MLP neurons of a small language model. Each row is named by its layer, matrix (down: output weights) and neuron, and shows model dimensions 64-191. Each number is 50 + 12 x the weight over its row's rms, rounded and kept within 0 to 99. A neuron's up and down rows have the sign that makes its largest values positive.
After each neuron's rows, "fires before" lists the tokens most often just after its 100 highest values on Wikipedia text that the model never trained on.

L7.down461:67 47 63 54 38 56 42 30 41 43 50 58 57 33 48 53 47 48 74 27 38 56 55 36 53 71 57 55 30 36 69 75 42 52 41 55 39 57 59 42 64 62 47 53 53 54 64 55 56 43 41 54 52 59 45 45 53 48 50 57 42 36 47 39 32 35 67 36 66 44 48 49 33 15 56 66 25 56 50 49 25 65 38 59 59 33 35 42 72 58 61 40 55 49 50 87 60 31 42 36 56 54 69 59 19 57 44 64 45 41 61 23 55 50 56 49 33 48 51 43 57 48 45 27 52 41 59 74
fires before: "2", "1"

L7.down295:42 66 47 47 38 55 51 53 44 40 52 64 50 57 55 58 36 55 66 69 59 45 48 44 58 43 33 39 32 39 69 44 52 49 63 43 39 22 36 52 44 63 63 52 55 23 57 40 65 64 71 46 47 54 32 58 38 45 67 53 48 57 36 31 61 38 44 51 49 42 41 50 40 59 65 56 50 53 59 43 61 67 52 51 52 54 60 63 60 48 77 55 59 53 43 45 62 53 57 42 50 52 70 24 49 50 48 55 64 47 35 54 48 54 51 47 52 41 49 31 57 54 44 43 50 74 70 58
fires before: " | ", " |", " | F", " *", " (", " |  |  |"

L8.down475:58 39 47 60 60 64 44 49 57 44 37 51 79 37 56 99 38 44 43 57 48 50 60 57 61 59 57 37 40 56 55 15 57 61 57 51 50 31 33 33 41 41 73 58 52 45 34 52 42 63 45 61 64 53 47 51 54 48 68 34 47 46 56 40 59 46 55 57 45 23 64 62 35 36 59 60 44 64 34 40 41 54 35 42 52 42 43 46 44 46 20 31 37 38 48 44 54 49 44 54 33 67 59 36 30 35 60 55 58 40 18 44 51 49 45 37 51 49 46 37 40 64 19 70 47 54 51 57
fires before: " | ", ".", " |"

L8.down400:46 64 49 43 67 47 58 47 33 58 43 62 52 62 62 45 28 45 60 38 48 57 65 29 48 52 41 68 60 38 66 53 48 41 53 47 37 57 55 53 75 44 41 70 38 45 43 60 59 69 42 56 56 41 72 39 39 45 60 25 31 66 49 57 35 57 33 51 66 39 74 51 57 27 46 64 48 55 47 48 54 43 72 50 48 75 74 41 49 37 58 64 48 47 68 45 48 58 50 23 65 24 30 54 36 27 56 39 35 62 45 43 39 53 56 43 56 56 68 46 53 46 50 45 53 32 62 34
fires before: "4", "3", "6", "7", "9", "1"

L2.down372:34 49 39 67 47 50 41 33 51 47 43 58 54 60 51 68 49 39 72 48 57 56 45 41 42 38 38 65 63 48 63 24 67 55 52 55 62 39 48 38 66 42 62 44 60 61 39 45 37 57 44 58 74 42 43 40 41 77 73 46 44 43 43 38 67 47 57 53 37 40 54 78 36 33 49 77 52 31 63 73 47 43 51 35 42 40 62 55 63 55 46 48 49 55 31 52 59 13 66 30 58 67 33 49 40 39 67 59 66 28 33 52 58 40 43 55 33 58 51 53 52 32 24 45 46 47 45 29
fires before: ".", " | ", " (", ",", "–", " |  |"

L7.down348:46 46 45 42 44 49 60 34 51 54 51 44 58 62 51 62 40 41 56 62 71 56 37 43 64 63 41 47 52 67 61 55 38 62 40 39 52 70 39 57 60 29 46 44 25 48 61 42 44 82 26 47 51 61 54 56 55 32 56 54 48 53 48 34 59 47 66 40 37 55 42 47 61 74 63 62 65 60 36 37 58 53 52 43 52 46 55 21 67 55 43 47 39 63 55 57 35 29 32 50 45 57 53 37 63 47 53 48 73 51 22 38 66 47 57 51 42 61 54 36 27 45 59 73 47 45 27 44
fires before: " (", ") | ", " | ", "% | ", "%"

L7.down280:64 77 48 37 59 46 57 60 51 70 48 54 41 48 45 54 48 71 42 38 42 48 49 57 49 49 38 46 75 48 52 43 54 52 65 40 42 23 60 49 59 62 64 74 48 59 54 23 45 56 45 44 25 39 36 67 39 43 35 49 50 66 66 50 52 63 65 36 38 27 53 53 41 37 60 58 55 48 46 38 47 47 51 18 45 54 63 64 40 21 61 62 63 66 48 51 51 57 44 48 43 53 50 55 47 50 48 50 22 42 52 55 22 36 87 53 52 74 54 50 36 42 40 50 43 56 55 60
fires before: "=", "romb", "H", "S"

L5.down341:69 59 48 33 39 69 39 58 75 73 38 60 52 51 36 41 55 55 33 43 30 45 57 61 59 39 35 43 58 60 49 57 68 47 48 73 43 81 29 70 65 51 48 50 50 67 43 53 54 70 36 33 70 53 53 48 66 73 60 74 65 49 47 38 60 53 71 47 52 61 41 49 61 43 57 38 43 49 48 41 37 35 55 49 51 68 69 51 54 49 47 72 67 57 43 28 57 68 54 47 44 35 49 63 50 48 31 50 79 54 64 46 60 33 62 73 52 55 54 51 54 58 61 60 50 37 67 47
fires before: "2", "1", " G"

L8.down3:52 45 42 53 55 33 26 54 56 49 34 66 27 89 60 56 44 55 42 36 39 87 39 51 64 47 59 36 41 65 25 64 48 54 36 49 29 53 46 49 46 62 50 49 67 22 46 56 47 33 37 33 45 59 39 50 49 41 53 66 50 48 56 69 55 46 55 57 40 68 81 73 43 45 45 38 35 42 45 38 27 55 45 46 62 55 43 60 43 59 22 39 52 61 65 74 52 50 46 57 50 50 41 60 57 49 57 55 54 65 36 56 52 45 46 50 40 47 57 57 46 30 46 51 49 69 40 53
fires before: "==", " ==", "ography=="

L8.down364:39 47 45 64 41 48 53 42 61 60 54 31 74 60 49 31 56 37 73 45 79 65 51 53 47 79 41 68 47 49 72 54 42 48 46 61 79 69 55 41 42 51 37 50 40 44 45 50 43 56 56 35 40 54 30 47 57 48 39 33 55 47 34 53 54 64 49 60 43 51 30 62 58 63 50 31 49 56 45 68 69 39 63 62 51 55 64 81 43 38 69 65 44 67 37 55 60 55 61 74 66 36 44 48 65 52 41 54 37 45 46 29 33 35 64 49 41 54 28 48 82 59 51 43 49 59 44 44
fires before: " | ", "th"